config = dict(
    num_hidden_layers=11,
    num_attention_heads=7,
    intermediate_size=1792,
    positions='rope',
    rope_theta=10000.0,
    attn_scale=0.125,
    bias='all',
    parallel_block=True,
    init='trunc',
    init_std_down=0.00274,
    learning_rate=0.00857,
    warmup_steps=200,
    decay_shape='linear',
    max_seq_len=1024,
    train_tokens=295300000,
)
MLP neurons of a small language model. Each row is named by its layer, matrix (down: output weights) and neuron, and shows model dimensions 314-441. Each number is 500 + 25 x the weight over its row's rms, rounded and kept within 0 to 999. Numbers have three digits each.
A block is one neuron, or neurons of one layer that tend to fire together. After each block is what it responds to, as a language model described it from the Wikipedia text at the highest values.

L2.down24:481490496491530480528495530532478515525475512488506522467511493515481509475493490457444556491469485565504490520463489515522473497496475457502480546532525497489520511465474520502510522465528505468478491519500514498511504486489474479522489454521495485483480510524502508531542519477498479455483521489485523514501511485470517513512468491477541516523495468520482497482495467477511501461465
Word endings or whole words of verbs and relational modifiers that take a following object or phrase, such as helped, rejoined, outside, northern.

L7.down17:496476476480525487501494504518456504523511487473497493460484543477516509523480522517496457537537464535534516504473530489523514509509499503473488536497483478511482496508491490495517566459466488524515510527509502442512472483552527531487525470533493474502513523485494490484490504466524507520497522535507485496532485462483540488509489556486484477536501491468504503506482503503525523455524
L7.down28:493444505508525524478511439484493477478488500519519491533517488515513482482463518559432542538480566470504480483532499473537523484471505492520517472586452528550495482538525467504556495508499487469479496438487531506515473494507508459528486538482480481501449467534502525541555513572505504521520527449508492478482491502502513490490474523438468496478485489545519446497563504501468477484500
L7.down351:484372472515509483441535535478463468534454509495506514499502510510514517492483490480487517490506496533538509486473483458499506520504541501509511538532468493501502469484491498535511551500500470489485497521536505479462488490546462534491506538487504481471503550505499513507543519550541508506498477484520451504503520509513448521520472544510461483492488475489515464507520541495513517527530
L7.down461:472477534501476480510496516486490476499477480468522487477516551516476537519536470540484495477502479465512506499501506509493470451549531458473520473534438492502498488486484507479505522470514522477541504499515492502497484501466479490503492505492480490482437505526474571508552504453518493495481531514524469471509505491489513548493465504502525547471431540564542440484477484510505519499496
L7.down1070:469432573520472509482564514466472517516499496495493531498528511556511552510542490461478483520513495465489513518504525483516504489543533512514497503496497497516506507497495520514487500535491543473482484491504540470504484470514522492573499515512506436515513509508541504478485522521506578500525494539488479491501518485483489483487533536492459489512485490515486495457514511485509511517506
L7.down1444:507508523507519524491478515491488536496486496509509498473578509458473517488451519518514476516528535522518500543507482456517516514462498510484534483480472521455495530509487486529537488538486453554484512464471477486477506478518506539516515494477516500451485504469466511519496515517499482499451522482518543528462454500421531498486504537487471470516483506497461534482525499564452496525513
L7.down1712:522482568517494473483529551478493477492483493526496447480523573532516504510476477524546462530472522483517497475542480463447525511501512505549495509495508492502505509509508556485553553511465436506483499467531478514485491487514514484505494472544474494510527530448495503483504499486508491521491521555493511485496534505464499496534457529535463490501478537496517525490486550527485531484472
L7.down1733:461462510518538478504454503492501464513527477496503496519531549527493503538503519510506524470514527497534483511487490535526463438498489515466529507486492501516470498448517515517484527503515506511506531513525487504493548473494491488498529491512555484480487516491487503490509509526458518519538486471512437512499514487515495486541493478519469498533487534527501526504496505488534532496539
Final token or ending of a main verb about to take an object or complement, often after to, such as break, moves, answered, went.

L7.down480:494514514505489497475512502523527504492486479526461449496490494502534451540502501456451502526457499482528487502486517504504458474542474513461478528515490499471531460481490469534485479453474508515487517492467486508493481521527538523510480507461488508482512492498489519577522502528520472483540478537532512481466488512518471529489486517483499465497436496521515529506521535484498487521528
L7.down596:469466489509453524515509510467443499484514480498510492449523497469520477510521515555564502507476469479477504488502527489485511475482500505482492528512510513496479523572484516509473491542524521493475513481520501493503522534475472542525471499501511523487490515469528581474526476474463507474482499440487535555509484484534499543546526459476533500465436503496542512489461485534436489490481
L7.down831:512532540483478541497482491482543477486532511489499506481522498486498484485496491504512538493485531505523521441468506509492497509502521537494525535497499552504478485543497491465497484546510511491453496524451493554483439468519505516468494520485481531513526490471507500491508524522474462531478538490492481471494498518513493520544458474487563484493445478539539513512511502472501476490533
L7.down851:472535555491515490482507541529522511502484516472552475497489512499488505517525528500517506540485467449475540497543486535515461529515484559480469528468552526473517496496502493511487509476439488484449493480440551495504493546491505483535457511500523472530526481468491451516463491439487488491520496459539518536485459489489465465499489495498502516468460483494513470515497558525489500501497
L7.down1055:398475523448502550531501480499513495508524516508489499489536486508484510514506495505492491491496530480452512484518501507495497477558491431531480495532502475510529487483519539484498455482508436521521449471517508514492543514527473475496501538520503521500532497477503482522464486510485480550470512514532486504501510483506508500499486478519517480523458476516503496514492434494536471447500
L7.down1418:470508514493499513432492513502520544517493520510496515467492506479496532527512486534506514525490492538499462489535494515504513489480525513516494504468518494478494512479531551452473424508460496501473457486460512508520515474516485503495490521546516514500521506520497490513483494501508494500485511489479501503499507511457523500512499458485493545487473520505533466500554519509507484529543
L7.down1457:491505530538502565475477517489451510523537467543470497472473486496520485465469502491533483516458517493425494532506520493488508543456478504492489550505534463513498485477470493496471431508505484474474503494513512505487472528517489480489538517499497508491461528525528494492523473500522467512504467508532478505498527518521504507484484459477489538482520498521521488471492467468499506507503
L7.down1646:521453513520520468491540477561508542457469517529504532540510522454505509486546508473491497486512497531432510525515502511463491495515525481507527488515482455446504467476530460512515444497520436473524517529490563472487478517495545546470480520505497488495506483461506507477495525502514471543501495501507484470463505535558488493542483472460475475470464486482446503493521514478501479501514
Fires on words in the formulaic fields and facts of release and results records, mostly media: "Distribu-ted by", "char-ted", "released", "peaked at", and table cells like "Win", "Bronze".

L4.down624:537486489484499519481535477526455511505522507490479488500510507479543511515466451538507523460528452527532504474541492512493533472522538523460458478480511467529496489508551549526474488443517477545524518460505517507498494484451504455452506482501486467485493479471487570470463485463528541506492514489550562513459608513545472481494435463489502508483526502508508506518478461467513503460450
L4.down759:556460516504502516497488517485474540476527447524506528486521461532499539505485507503520493468542551511524457480431483518488476515497529486527533468480502523486523535455462488498501502507494502509480551542491486477490466528425501478523517515525535525461525500546486544512518500513470505514490507491428502493520468530492477525500518523520519514523526518515495467504481508529461524551502
L4.down961:540464489503474485500505445475484536532492501498531483526498521518530474506476487484494474495491513511471486480499457480498529516488503507470497499531556489517523494462488506538516514514485474548495470507500511454499490473503503475503505474497541482520500514448504495486504514484554508506574476493520499487524510483489502483528433506525510448471540481492503489488545528508475533488495
L4.down1294:468446544479498514497490457515508519512510484481511488475490508493501576497466477498466493491502549565500486528478522514515508515512486519458479508480451466494522489488489471487486500499501488484498543484497527453444563452497529550500524538516481502476500553550514474529504566486475478470408514520476518492531536474560503493437493515495526494490519433517522524486446504506516480455531
L4.down1329:487464480554506502489552486481507511495487499470501505527500493502508520464516487486493530524487466515537478516489506521505530513496478484472526506495530474503494501518502510578534485535467437512486496470460527464472475514480476438545514473509504516509501540508531491480476522490508485490482510479474499492503539528471505505479506451471480520446512480508515499465516477487468475471533
L4.down1713:516470502473524484467523510488510557517488487517462519490514498453506529494505515466520475484524503548530478479495482486538486499479490472513522497504454524462513517534499485496490485517477565520480503462515486506500524490527463485505504478470480524520482502537499507500488482508505544501522480449499499561468499497490496470484457485475486444485503483509533515528465484490506520498500
L4.down1759:485492507474486511486509492457459488536494517448520545483523461497441539550513474503521479504488513507525504512502443506469513551494521492509480515545504503507520454475503534549475548475494493493498499473533490492509525456531516487497480478454536492495482551519498504492486545512512527510433541508497487517454471511516440475476527508497535499505446466569530519496505497486495509511540
L4.down1772:494477509538489512498508491494453517564504525514501522485493490523497523542495466501502434484504507499478482557513469487472493516525480510510538500515485512507552483534511494485521495481476501492548483491497526501509491454517500512476472490505502496457474523504517505471511515499536507571459556527498493521469520525485489530482464501521533494525497499525462500466487492479524477468523
Final word-piece endings that complete a verb, often after "to" or an auxiliary and before its object or complement: elec-t, believ-e, recogn-ize, lear-n.

L2.down963:491500494486514492544548472489510500510520476493514462475511480483494501444501471536535475551536472486513536546533498497505496503428508538464499506500503529468531559476532517488516496520458457437498477494526490491511531466473498459512491501529526508478511512488472494504509532515516493510498530529504454530508482520491508530470571514526495522503460540522505500494521463494495416493477
First word of a new sentence or clause after a period or comma, mostly "It" referring back, plus "Following", "As", "However", "becoming".

L4.down22:558489506475529496492508518504527473508450480493454496514427537564487447487497519495462491492526490488500510498504516518495469519487502514497528498528443496522488527530539463492507458529504528567490450478561535528494510472511518541512544549539501453528516515495481524484467511495550510509506520506501469488488484508506521524510515475479526545521452480489509468507502489447497470484463
L4.down405:494484479495505481554482510470475520513530520523468509489467474502484503490523499500526537516505462516515487480496494490502502536541512502474500494524459475476454502504532510495472512477501467490505493487505520538465479533464526495458520495532517494566554524533490524483539524510479515535486533508484506531461504492490501516474499502500559544462499495473505480529513465491481470519521
L4.down604:513563526530520519495510473560497497503520494511516501489500514490446500490487503538541526490486477488504492499489499455500499475507494509467536486496525497497456496480538491478480474488483540485487523497526547507499520519488550521522526520500478498524520480495476507469469491539461528465526526472498482535478497555493524542495501500534473540539487471456445539497538526474497495493446
L4.down904:523506478525478498448481469477541486475487557484491514490442503490485498479453509467460479503501501503509490512492477474493517521474513493507507524489530526462479522509489502499516443460491529527480496503481522485518484506483544497519488551503489488511528483485510468462535519476501485488521522461476533533490525496524513497491513509499501494502470501523498506533509517540472507480505
L4.down1009:523500507500467508541482518514461471481458513523487518551442486499491499515481533489521518497545496487528488488536534493487523504479516532481496539473501488492512529511542499506490492466483530505484530518496519527494485483536499542520483507522498480530491475485490491471507502457518509456517523493482494532510549526520499533509514506494493480526529459475511470491469487449460498499494
L4.down1162:489511487478502494504481512521429522478505530452500501504543512510461510491497501438521521520481502498507490487518506482475543504527490520487506482523526498472538524461474514497483535502510498496468557478520510485476495465494551518488526506475465464530471534515461479516510515513541513464555486520495506483476529482520492524515512482477502468469478531501454497515495493497479510531495
L4.down1248:514506489474514517534525475511451504527486522515473465519531468474468502499461509489537485497510535506515471517466511479505452547501507469482526489513487540465459492519496517507491511491521513470459526526488482522496497477483536496488511487482493523488517540507464455449499501537518494499583503484494494506504519486520496505529495460494529507517544547482480517452514496478527479461462
L4.down1417:557498460488507518531519457536507505488503504506473488512478524489507489493502517482493510494529507554481490502475494475483538467470560499509504480538452499482458497531482505531489520470487503505455491524509540501501482454503536491469535502502505506535484501520498477501549475528497469499494505511496520469485469496491487445468486472515529462517551511530501506484529513520501475521505
Final pieces of plural nouns naming groups of people or organizations, often the subject before a verb, e.g. authors, troops, companies, players.

L7.down177:451465537467494491510491477502484515472482489490504472496496470502495530503474511483488504471426506478487514497509511517507492470487467478485512505462513462483514469450480527463513540483512513525518461477515482517522515488519536506551484476458489436524460510489504506518513529505484513558448517502522489506511478485507518471530486505521502486486509495498443499544467504477504468535503
L7.down432:508551481509485489554501489495519506473471524524505487482449482509505504503494493462497540495496500500514490495478489535512493492500494538546497458504523512424493516492512473496479510481477495514505480502485440493535521522484485533494486488494526477499474547494515478489504491513518499526471517495505535517498525527508511492495448549463506466485560582499482492508476502509481472469514
L7.down516:507467467469476498481485486554488518554491491510489483500492462476541496512474467532532479528536523460523491495488464558473501489488508516486539471538510487475514516495503439549483509547516483509518499502503529479504505460477521490482515487544487452528502490536476453450532519463455447494519494523538516526491532498531537519491468483520516503471516513450522479506534501544479556479475
L7.down564:517493520531492519513474474504485521505507532498543512462515458482509493547478519469535486531543507515505447456509536486514516530505482446492491486500492475490487510484540483530517523491533465518475519480474528487488501488522543474487465511512515432510492476499492463512467504506491510495482531489532514488465478497496438545486522484463496504495568474493484518505501500493459467471495
L7.down1292:519474479514490489490495468508487539530513484526541541507506507493522527575496515509520496534537492548506489473482524480528503503497511464470487460528458474538491487526507465544465478484508482466502522483514520491531495495507538511496512453505546481536481472494498508506479485514419515464437510495515465475477471496494457512513500497482492492479487490461495476505497515494480484505491
L7.down1468:486481549507461498525489511483516494504484490490547481519509507528562462550498523526503486501499507536482486505485496462511473533486491517448540490496521498460502529508496492519491522556506509501501519471500506488514516470460485476482507508516524501519487518469482493492461496523506511514496505488527465492554495497493505513498502486511473478476482480490457480507518442446497534506474
L7.down1490:442447503532498510503485496533511495511482476492465502483496438457511530514528496499513544520497490533501505520522511514495493521500451516467522508469461470505528474539514485478461485526533461506515499499505464480516484483513508500429490531469483487495529501512501532478497512491494523522472524548490495520488513505530480479478504548513489471484622499522460483581482504526488496485517
L7.down1587:487501499506519517519509531522561535506501498506518476471543519494479465544547492559487537490503482512528474483451474521547521498519492482490527521500499565486528467478456519515511497534517468515537482446485519455512502467536472509538558480530521468473535506517543449468477510504500502538505502510479448485450495511492514486482478454490492491494639498470493522485498449532540541476508
The last token right before a person's name, such as a title word ("Minister", "manager", "pitcher"), "by", "as", "to", or a table cell separator "|".

L7.down291:500503522520525521514495490569467451489530497508506445473489503504498476497462473539492513470461505515490480463542583470505495471532470467513497468531520504484490506491504501480509470491500504520511488529488490514488527537560501457502475476492563507467498537505515495485510502505502524494467497518476486530511521461453467547543503479506494467467499511501505532516511491501494525509451
L7.down608:495546500447482471500488488466473528536455448516508466498519539516509463498505531513501525472500471481498518506522490527520536497471503501500513482528498510529507487518483508481511508488510505486463490472506504530498501503483501477548459507457495518515532555491525479495478533510541498462514480515506490484473505525514499523516532532497460513502498504511488500533492443516529490522488
L7.down788:498486513482512454492482496519515451521471473497521517513533463506515465492475532562440514553527456482447499545499543483534470507495486515431504490529455512478511490524472481492520495443477506526497500471492547494490528528535467497492509512492490501481528504519491474458506472513488502546496465491510504488447476490510526496418474522484487496467460484490474487472512476523542493467465
L7.down907:509500480527507482521494503504527468501493518502460457473536523466526472486518506464485513494542498467504503537498532501496495475518548501507462474545483547483499474510509473495515529470529467491534506529524519471505510502499460486495512516489500473523522489475513523498493537512437479491515502513531496484462518536472495549537526466467464486531490455462457557522499542502523495547488
L7.down1162:535522490493492534522524503501515543520501544494484486504482494501506562510506458522468506524497468515466504519517459522519481510482538501538473476478495502464527521531514477531504508471523516502517526515514522470536472517462511428491531505488493516487492486503509495471536477520501476526514472491561481566494499481495534487496501492547449529469567507490480505539527523484469418481525
L7.down1179:524565505496560470544476501554475519515519510509520538479493504504513486504519480479567460482510505454490525525495508470508516492520491459540516526527535484454506528547541487509510498496544480503502501497525522510459514519478505498488545497494467513486540503491464468515487503459459483448539517487547511544495483473484498478517527544544518481521495477512508497532500481514537519493486
L7.down1337:473508512492498502475530477440537494509462514482471456509454488518552506491504559502496496516490541497491535463505511492509480548465526469510540494514511468545494554500515473500485503500498543494516506524460518515504459479481520535503482459535533465497493494498458510458496544507474483499500525504461495492544512509501536510501500492537500497477526522506499499502515501472557529494489
L7.down1482:499461490519515508465480472469491494482504511514494519452445456489514543477459492495472477562539494483531486532548516454451519505505490498522506495451464449493524516498475492514473501490558536499482518514489452491445493498481479527506478498525580499514486472553489518473529506469491491498501525495494514490508484493478472502522498509500489509486510516491520512509448454508498477502489
Final token of a clause subject that refers back to something already mentioned, just before its verb: it, which, that, or noun endings (the project, this mill, the Enigma deal).

L2.down792:501497485483512482532504517475532516528507576497540509467527492479498513484583483463487532534498461495510548488456546485481481506517510465513488527521497541524460510499551485468516517508481520509476487525495533471489485518503460517490489482452519514461532452463507470516463474480478512516510490523455504504496520476507495491504462496504475507508515522534490509528538471468533504544508
Word pieces continuing a split word (sup-porting, s-ound, spars-ely), opening quotes of song titles in discography lists, and prepositions after verbs (filmed on, voiced by).

L2.down458:512520491478538508522494524520506498459476480482522523516476478519538504465483497542468529520489445530521466488505512490470489480480481482519486485506496527531458520487481494488493531481486500489516484475458503525468489586507511513534489472461500500506504493499517493500519455449491490507491486516477492472461488490476489504530500468512507523555488505533498500515489518472517498454508
Fires on three groups: by in credit fields (Edited by, Directed by), blank lines after wiki section headers (==Demographics==), and word pieces inside names (Der-vent-a, Der-by-shire, Able-Star).

L7.down86:523546483466470478513527441503513525454504500522515505502462522490550506566498512533499526556518503524495518485499509506531532456450519477471505499447559475461447468504508495469460470530497503504551493491504520456492460493508561494491501466506547472546542524478522530476499507533490507483526563550552472502466501534525502533475497456477512513486555466496525472527492461485471527482539
L7.down403:494524477527507474526486503505522482500478504482451475471490496515513536502497507513522509495460472498517467530501507542511556495504488492523496498507468528484472514478496510500505544501486459506502498492552497484483557491505478512497493501541495519450495478482535481483488493479496562539555501500497486500496503519484507491513512470507485502481510490471536512525488496489504456498506
L7.down736:509510474532501534525494519470521460462520488444485523527516541534500536535466527500457486464502508511569507473479504513506502518539519514487480497523512505473484552489522508519453534508490501497487451531516521535504469450478477456513513490492539481511461480476505474493546541498466511499521491536496503505445509544484508540552519467514499504515499483497491513504490491487467518510487
L7.down841:488518429520481463462462485482549490522494492518496503517480461514502491471505542527461449493517487499495465487515508488512462537511499518492495498489472481504514482494484457482470511434507494484508532536451504548513499488509479484476496532480505532434479503521519472502524517475506499503474500515499514506458513492494508449536513504530516540500541531509463486521474458524473481499476
L7.down1086:481486501502515530504486498462515514511486488494495504489516493496490505475558528490466521474482542520462499541482484520497490473500570514472467550475534447506502558553497494499474499506507509517483501523549483519503544446495545463488524498490489513517479480500507485508487484525499487502521509469505492485501489524514468483504515495554482487471519565428467483487489508521512561526498
L7.down1495:484518514480472522494499511522527515527481451476495479517487517482540501517491486488497550470484497487523479488505524506498489497517492512469531508550501507511504516531501472465481504557460547528498519494508500476523491516526493543498521455512495515514524505500560467469494500462509532497521530471512478509470466543492511487469473463518517507483534472515483496524510505514496488528508
L7.down1609:463510523473498532481465487489478510505540471498468500499472520519547547503514505513526484489521489511533489514525451566469519492493538478514510469447469472500520527518450498513450485483478505504472496497518493537480520434520530471485463459475560493479518480485478551487481488451538530493528518443505478516490506498553528476511449489495499484507566490494510472495525481484518520443538
L7.down1728:471551514483457504500505486477468549478491490542502465488510471490528457496508477548484517474513458539453511538459508539493489497524461487548486474487515491523464476521524486544508438524472510543465537483470499474525505504534480524507506447477480522495472512472524463485464505477492518522534517471510531541520518491477536552475504516483513463481464527528489519440489502523521473478493
Determiners and modifiers that begin a noun phrase, mostly "a" and "one", also "first", "main", "another", or the last piece of a modifier word, as in "a drummer", "one of the".

L4.down183:481481523513475522484523503534494479471507519517523466488455493509510504514476541505484500461560531493496496508498494567512511490482475519501528473493425518474485467451497490520475530492472490509489488532503527516459487509527540504479530498492488474499485491515513480435520485505493475513496498503494481515456506548480530510465531504476501508487481506482470470539492449518509452493472
L4.down291:492539519510507545463523519451505491457457492499531489530508512518487507521525487538459499512492486508474479510471486485494539465472484527471503489472500527495519529509486555497445493499517507490521501474507484479502518479475486457517483487440550495508499505505520473495487535527469547532466475547523527471485548527484494481503493535449517497478504475492496514457490529463463526485529
L4.down538:502494530509483518485461555508500517531519508545506494526506497476465479476505511482470493492487502483485483500509469477497506484490471488518522470459443536485462553546498539522487504511484563430504496485509533518545515492545486535467501496481514490496473512517523488459489492503495505541476512500505515546524484489503475437528497472517513484437459476485472424477503481477484484485470
L4.down772:494491513482513468478509521470544467543499495556510538490492543554489474491518526503476504484477489483535485498517522513534532481504476485540483493523492520492483479511463508533479548473508468493513465456484450520509529502517514501506506511502519533474504442527536457488531531475496523521523520509517469492484455506506446495478493498454488488500516501532526504504461500502500510477558
L4.down939:481478490507516507505514530525517501470485510519459458502492496542499539479493486534493485492457550530505489467506468465463494520535468504501511452490478490496482499530518488494491492498500454503500478502529519534469492473503464507519485524536484487514481508467483428495519543533477572526501457475502534560503464508509482498498519472556514530519461472502521476516547532502487464508501
L4.down1465:475500517515522482517498462511522540568490531475491510489486484535501520483491496493526488500485459514523488488546525520505461495507472476490488529465503534534492459490521497487469519523489492505472486497497513534546519524447517527503487512513505522519528512523472529462538511478489514498504467536495533512486471493487479508507495494526507504548540546515510526494492507523479484508477
L4.down1582:481504484485503500505499484478527503525494495547536519481507494490540545469511515525517502513492516513532496476524511529527520506468479525490504517452513486520502467547521515505480504463481476509453502516501511494482526466509504535446511520512503516495448495503480508470514495500513486483485508461490483503442543469471447472503519495486469565481441500483493464525489449475504488480532
L4.down1742:490481539482476478498525482517548501502482507505481534472559494483501520519515496491481526465506529520488531542500547507476461448487491492486520541466466459515491519498495520523488526490479503512467472485511538513497527506522515481502503498474534495464498459515464502489517470499539497544516514487497514511444498504494527483460496500561571544461572539477516471513511536490527480508462
Fires on the lowercase indefinite article "a" mid-sentence, after verbs or prepositions, as in "set a team record" and "provide a unique way"; rarely on "one" or "an".

L4.down73:472512516522505514495501547532489474498467504514529488490568513472505486515487478470486509494517494528526465484473514507474506508486517492516528514514485500502546518511456520506506434519549490524501489475448494526573490453535515536452498510475548499514449495469499501510548504495552536535510484530494452486489470490512485490532516554521496518510508506490473463493490495502494466471496
L4.down506:474479511495491528545501509531493489536533507486543501517453541531519506528485518446503496514468515516498472474484462492511485476541500516475500512549496482498436497462513512511477490469511466482538509529495483505494497507476471497501501472506492507563529497442498520503521499506450548460474528498473477483513522446524501506487511441472493486476514511479504470529551514545480469522481
L4.down807:467470471476509524506526491496479519500495499498530510494456488503486494523524456500505466530500502480504524498464495520455454523454543481514554496456498558505508509509523512526505462494470499487431529529486491525541519522489509486504508515512542472497500467458498504481476483485456494452489505458517524492457501503465519513508486455488460512493490485539464486466511501488486453507481
L4.down887:519466541477536501513504477469482491493514488523509534484508496470513528531470517511500518456524511477464453551518494431548499533502520504508504496489533476440485522536492551541487442501499462507479505491483475490502515459446465491467493484509570532493524517475497506501478471499482535493513498494491487520507496490522487519488487522489524525519495510478500481438458512502459480518487
L4.down903:545491514483501497480471492518485542530524526470496547478489507452469521534510535522518484499493500554486511513497493501503498510486528519490454493456519498529491490520510562490490489459535469511500564477482519487529498507518478523488477520511504495552501509514485508528476506523480526512484526480507514523483497483517529517500541488510516523510500506478481490489517511513495488524504
L4.down1160:500534532499511476514485492467471540516514513517557481512466499498529505537507506519456495485495488533475502497512509513498467464506549460527512507441471457546509504500509524494526491456454472472496503483475523499520547516499492523510488506484576496527491499446482546526482544469461517527495512489524507512440449514503484510497512466493532507481503459491506470483495483493487498483502
L4.down1466:499539471519478485506473525505473514507468518497498513501500510445506509508512473504510521486507474528562479537495529518469528480498502456520545509510527507503512584516489537497522467472505464514483506506514507497494546497459498490512460476472500513477487469508510490503545495513498521496479521477507531511485458536559502519494479523474466550515533486463503495516550499529493488466506
L4.down1777:517555501464513475515462501510554543512513510484527496465488493501527514520498528476536512499509510503483536531492507504522530470497465507493500487466506508545492519496566509548508510524492457462470543519476480484503555537493467457486491484535511468520542536496531466506463493498478512539497499484540504499467479465490478513480480440472497492484489522563493498462488493533505523495532
Final piece of a noun naming a person's role, title or relation, e.g. governor, founder, friend, brother, actress, usually followed by of or a name.

L2.down163:495560486495511511489533506520514501497516467468508520546498494466505485493492482546437450473448486519504492506525536507520505514496488495469475476472478483519484493516473565461492524534476486518483473542543529502516556505523501494428474509491553507509525505477488496524518482510440510498492515461496463493481512506504478461502510484517498495468474496517491505491520514468509475486491
Words opening a singular noun phrase, such as a, an, one, each and first, plus the digit 1 in table cells (e.g. one hour, each definition).